{"num_attention_heads": 8, "head_dim": 32, "hidden_act": "squared_relu", "norm": "rmsnorm", "attn_scale": 0.324, "tie_word_embeddings": false, "init_std_up": 0.0236, "learning_rate": 0.00245, "beta2": 0.95, "lr_head": 0.00498, "doc_mask": false, "max_steps": 4149}
MLP neurons of a small language model. Each row is named by its layer, matrix (up: input weights) and neuron, and shows model dimensions 0-63. Each number is 200 + 30 x the weight over its row's rms, rounded and kept within 0 to 999.
After each neuron's rows, "fires on" lists the tokens most often at its 100 highest values on Wikipedia text that the model never trained on.

L7.up356,169,212,184,169,175,146,209,227,167,226,163,189,167,190,232,214,222,227,178,218,185,268,182,222,222,151,236,244,212,195,205,216,221,250,156,165,231,203,147,174,197,179,237,194,234,192,198,182,196,223,173,170,175,208,157,170,123,241,171,192,198,255,207,247
fires on: " |", " 4", " 3", "s", " 5", " 2"

L7.up259,181,193,193,147,229,226,131,249,233,125,230,233,199,210,214,184,220,256,200,211,160,263,171,244,163,201,134,164,191,230,203,177,208,160,243,214,193,211,255,161,227,196,170,170,205,172,174,222,190,202,176,180,179,212,231,224,179,241,171,195,205,207,235,195
fires on: " at", " of", " in", " on", " towards"

L7.up600,201,181,200,177,191,198,166,234,235,209,231,155,184,136,226,204,216,245,185,168,212,203,195,195,180,202,170,240,200,229,189,217,215,260,160,210,193,234,140,189,214,155,162,161,251,222,145,187,177,230,191,181,204,218,193,221,221,188,205,232,248,253,208,183
fires on: ",", "ra", " election"

L8.up696,225,181,180,182,188,107,234,211,199,164,188,219,176,227,176,237,226,181,163,196,170,147,238,231,194,178,228,197,174,190,185,166,172,200,176,199,184,138,198,144,202,199,211,209,143,136,236,241,221,171,195,192,216,195,218,228,175,216,234,217,264,226,178,272
fires on: "-", "=", " (", "\n\n"

L3.up575,230,212,173,240,230,161,203,227,214,156,185,209,123,175,229,183,174,211,182,197,208,223,187,231,209,132,228,258,214,221,218,185,201,247,171,232,199,257,225,241,190,167,173,160,189,144,201,219,232,309,173,216,225,242,183,179,186,194,172,182,208,225,155,254
fires on: ",", "\n\n", "-", ":", "="

L3.up429,176,193,176,146,229,173,150,189,161,197,188,218,211,179,190,227,215,165,176,170,209,183,167,159,148,180,216,173,196,219,166,142,177,196,216,166,133,207,196,214,193,171,178,184,242,207,220,198,140,203,170,233,193,189,256,170,181,269,165,199,222,242,221,184
fires on: "s", " |", ":", "=", "l"

L5.up272,142,169,223,234,198,168,222,197,204,172,221,222,164,208,208,195,203,255,246,205,120,216,220,131,176,170,192,246,213,247,180,219,209,228,203,177,153,214,242,218,222,196,187,131,186,195,165,213,221,235,167,189,156,172,216,284,210,187,248,175,179,185,229,142
fires on: " |"

L7.up779,215,198,213,208,186,229,151,275,206,269,193,201,144,186,240,197,191,220,204,161,153,248,188,128,225,161,204,213,222,191,212,226,239,154,197,183,208,175,236,186,190,159,207,145,175,190,223,185,219,259,183,185,209,272,178,165,210,169,253,206,268,180,192,213
fires on: "\n", ".", "\"", " while", " as", " but"

L5.up693,122,178,207,128,208,188,107,144,195,195,245,271,201,181,199,242,180,208,228,207,166,219,154,196,219,181,197,248,231,191,158,202,142,178,212,160,186,191,179,172,187,161,219,210,222,195,157,201,211,244,187,178,169,183,264,238,183,248,193,230,155,280,268,251
fires on: " on", " of", "On", " above", " at", " On"

L7.up933,204,185,205,160,178,167,209,246,202,235,169,212,189,250,240,232,199,185,197,258,172,235,204,190,213,173,154,197,202,177,204,221,236,190,173,174,207,195,187,183,154,165,203,162,214,250,201,150,194,182,177,149,160,173,228,181,145,215,194,216,242,234,167,191
fires on: " |", ";", " and"

L3.up454,199,200,225,204,183,226,194,248,184,181,192,241,127,237,197,174,247,231,156,221,166,178,229,237,240,169,202,202,139,182,195,189,218,215,191,239,219,214,201,192,238,133,183,210,221,181,184,209,221,163,168,181,190,213,134,205,173,175,219,216,242,235,160,206
fires on: " was", " (", " as", " –", " at"

L7.up466,152,175,185,174,230,168,156,219,200,191,220,187,153,206,208,201,221,176,198,149,119,271,217,208,255,216,182,229,225,148,200,178,199,233,197,196,165,217,244,227,240,157,177,174,166,185,193,217,179,254,189,161,182,220,177,283,184,210,188,201,212,242,197,197
fires on: " is", ".", " are"

L5.up843,151,178,216,208,137,210,243,205,252,221,191,147,195,174,211,247,223,196,200,239,198,231,186,166,241,190,175,205,219,233,233,164,195,276,213,221,212,196,200,216,211,224,191,206,244,237,197,222,205,201,159,221,157,173,151,219,157,112,192,208,245,236,183,141
fires on: " by", " of", " said", "=", " the"

L5.up386,176,240,181,144,233,209,156,209,212,198,194,163,184,183,212,188,201,266,139,241,186,190,133,128,244,176,172,244,279,221,172,200,266,214,193,211,239,203,201,195,206,186,229,180,211,152,143,210,172,223,208,222,220,218,220,164,234,239,194,210,281,185,172,202
fires on: "ff", "w", "cha", "rea", "v"

L5.up823,197,233,225,158,197,190,205,256,235,208,257,148,117,159,242,197,211,250,148,196,155,214,214,178,193,129,167,247,260,162,215,206,201,182,195,256,222,241,188,221,152,242,193,188,236,182,170,225,166,204,164,182,237,227,217,223,204,208,209,172,218,192,186,243
fires on: "|", "-", "."

L5.up110,207,189,213,219,193,220,231,235,217,219,222,246,205,237,209,237,215,215,232,169,163,220,188,159,182,178,179,185,203,172,217,198,243,222,247,197,196,209,194,235,180,213,168,176,175,220,216,243,259,256,191,217,186,138,239,262,154,187,226,201,214,164,174,213
fires on: " |", " –"

L7.up849,170,168,171,181,252,183,148,209,141,192,245,251,205,210,182,242,192,204,215,243,160,241,116,223,258,228,195,250,195,177,196,213,199,172,208,198,192,206,177,148,226,191,189,179,234,160,171,248,185,185,185,192,174,212,246,214,222,251,213,238,182,187,262,171
fires on: " the", " on", "-", " of", " top"

L8.up443,186,216,143,205,171,171,175,170,175,214,187,204,165,155,268,220,224,216,246,227,152,222,203,190,210,145,261,240,231,170,120,189,186,141,164,204,199,193,185,228,214,137,168,153,157,181,257,195,153,193,150,182,218,218,219,259,218,234,221,173,223,180,187,185
fires on: ",", " and", " he", "ly"

L5.up909,222,170,254,156,187,164,187,220,205,187,204,217,140,243,204,194,229,244,184,154,96,214,222,195,200,107,197,208,168,241,202,172,206,213,215,210,187,220,204,181,191,195,216,180,238,188,187,212,224,178,188,199,238,224,175,230,171,204,163,213,215,190,171,226
fires on: "-", "."

L3.up611,215,247,197,155,212,244,209,205,189,215,223,216,177,161,210,186,136,173,183,170,183,192,206,139,252,189,200,195,213,224,165,222,228,166,195,244,186,212,229,179,235,199,237,176,181,156,210,190,190,201,202,202,245,246,262,155,152,300,266,255,253,190,171,195
fires on: "c", "v", "r", "w", "t"

L3.up1008,196,183,168,206,215,174,145,196,199,174,178,185,156,159,245,235,198,256,204,181,169,235,222,205,253,123,153,211,165,224,199,261,198,259,181,198,196,245,179,231,244,159,176,177,203,199,185,214,258,234,160,155,185,227,200,187,201,198,189,204,216,261,193,212
fires on: " by", ",", ":"

L8.up865,224,210,225,184,155,259,143,142,252,223,242,216,216,210,213,197,152,240,218,212,174,147,215,246,264,191,194,168,217,220,153,235,200,170,242,205,260,239,172,189,218,179,169,160,157,177,133,178,182,230,198,205,188,210,219,246,218,213,234,181,231,185,219,221
fires on: ".", "l", "th", "os"

L7.up530,237,228,191,200,210,210,136,263,289,168,197,178,203,205,205,201,179,221,210,232,139,198,201,194,188,217,257,209,255,204,214,171,217,180,156,167,200,129,201,151,233,180,225,219,199,179,201,181,221,211,156,206,245,181,243,178,153,219,228,181,257,133,183,252
fires on: "=", "\n\n", " and"

L5.up48,204,196,236,194,192,182,114,168,212,184,184,150,142,157,216,223,171,188,181,203,176,192,226,196,262,152,192,288,186,211,184,177,186,207,217,256,200,247,230,194,166,132,186,165,182,170,195,230,147,201,188,166,204,232,210,263,150,251,204,189,226,203,185,252
fires on: "=", ".", "n", "o", "ave"

L7.up99,216,199,227,209,174,189,134,222,216,189,175,211,199,179,229,246,211,215,194,219,181,233,170,208,205,244,210,193,189,161,187,203,197,184,209,198,217,229,172,201,203,168,200,118,243,187,208,186,218,204,181,178,145,171,230,195,157,224,223,205,252,259,194,148
fires on: " |", "=", "|", " in", " Cup"

L5.up499,215,240,166,210,218,198,119,203,181,188,193,211,190,172,193,227,194,268,208,251,201,250,200,157,203,177,155,214,208,196,208,176,202,230,149,177,233,275,218,205,174,150,204,175,178,230,194,197,217,226,121,189,196,256,221,193,208,271,201,191,206,236,217,225
fires on: ":", " was", " were", ")", "'"

L8.up336,217,218,185,255,205,200,179,147,206,206,205,167,190,164,221,165,182,230,250,147,162,167,203,216,264,188,257,237,183,155,190,180,209,166,193,218,209,243,162,178,185,151,186,223,170,181,181,191,182,189,174,222,181,237,218,225,207,221,205,192,244,187,146,205
fires on: " and", ",", " in", " or", " York"

L5.up612,209,184,171,183,208,201,191,219,171,217,161,227,238,192,236,219,239,232,199,96,188,189,171,195,162,227,173,175,142,227,199,179,161,264,202,122,210,199,189,228,221,150,190,236,164,206,179,163,195,182,169,229,174,195,210,223,129,223,203,235,174,218,226,194
fires on: "=", " to", " =", " |"

L5.up482,221,211,227,187,180,215,176,252,184,210,224,207,196,215,185,249,236,213,234,167,162,222,190,208,203,187,194,209,192,217,214,135,220,190,193,218,210,219,188,152,232,176,237,142,189,165,168,152,182,209,179,251,239,173,219,259,210,224,206,130,232,202,180,236
fires on: "ment", "ly", " (", "nt", "\"", "ai"

L5.up758,118,192,196,197,156,146,219,284,183,196,166,157,190,215,288,269,208,193,219,188,219,268,172,185,208,202,232,215,259,187,189,142,243,159,156,201,194,186,217,221,217,223,164,155,206,206,169,171,210,202,172,159,179,240,178,194,157,164,164,200,224,186,214,208
fires on: " the", "=", " with", " |", " ."

L3.up353,211,181,218,239,195,202,173,241,256,192,208,194,219,270,258,228,220,209,232,224,168,205,218,178,193,173,197,241,201,195,172,183,200,199,198,258,204,243,151,226,216,196,196,138,201,153,172,224,200,207,128,199,190,196,238,253,178,149,227,167,185,166,171,237
fires on: " |"

L7.up100,165,191,181,173,225,198,162,162,218,179,186,188,151,133,145,191,197,222,187,187,143,194,258,180,194,131,183,274,216,184,201,200,193,233,208,134,229,228,180,148,225,169,191,201,238,170,216,231,185,237,166,171,172,237,231,227,197,240,173,193,270,227,220,203
fires on: " and", ",", " |", " I", " only", ":"

L3.up696,173,180,245,213,168,181,148,286,180,244,188,209,154,206,203,196,171,242,174,191,215,249,196,179,208,226,204,223,284,204,198,188,227,208,219,179,172,191,244,198,205,183,206,179,213,191,151,177,217,216,183,163,189,265,203,239,217,219,225,188,198,188,226,236
fires on: "\n", " |", "|", "\""

L7.up561,185,198,223,224,174,193,186,231,230,232,167,194,198,167,202,210,220,182,211,217,163,226,192,136,162,224,186,211,233,185,207,246,114,176,240,93,214,245,218,132,225,166,195,165,227,163,198,201,208,222,138,212,205,206,214,212,189,170,210,158,259,250,188,203
fires on: " |", "\n ", "-"

L3.up894,176,203,211,165,167,159,227,223,207,249,170,181,171,219,211,231,156,206,170,215,153,244,118,153,193,197,166,185,160,170,155,236,172,167,180,152,164,190,239,239,227,171,220,158,205,227,191,199,234,235,174,154,195,194,202,176,158,192,194,284,191,237,215,166
fires on: " |", " first", "\n\n"

L7.up931,184,228,197,211,158,183,189,224,209,268,212,209,212,190,169,188,160,168,203,196,221,234,171,167,283,176,215,169,229,195,163,217,217,185,222,166,162,203,225,193,187,168,221,186,165,188,196,157,202,242,184,225,196,272,161,238,168,224,179,229,228,241,243,235
fires on: " |", "|", "\"", ")", "s"

L5.up290,225,181,217,182,169,175,157,196,265,211,197,221,148,240,162,200,182,175,201,241,181,195,194,242,259,217,214,189,266,140,213,147,222,209,204,233,186,206,195,188,241,178,198,199,183,147,217,196,167,179,178,194,175,191,189,260,160,231,208,167,239,186,146,249
fires on: "\"", "=", " is"

L3.up550,224,224,150,192,165,208,179,197,220,236,167,262,199,176,190,203,245,156,184,194,196,147,180,190,198,204,175,152,213,188,183,186,168,198,173,174,238,205,209,186,184,127,186,208,156,200,218,163,172,198,187,211,210,177,192,221,183,173,217,252,188,207,187,205
fires on: "=", " |", "š"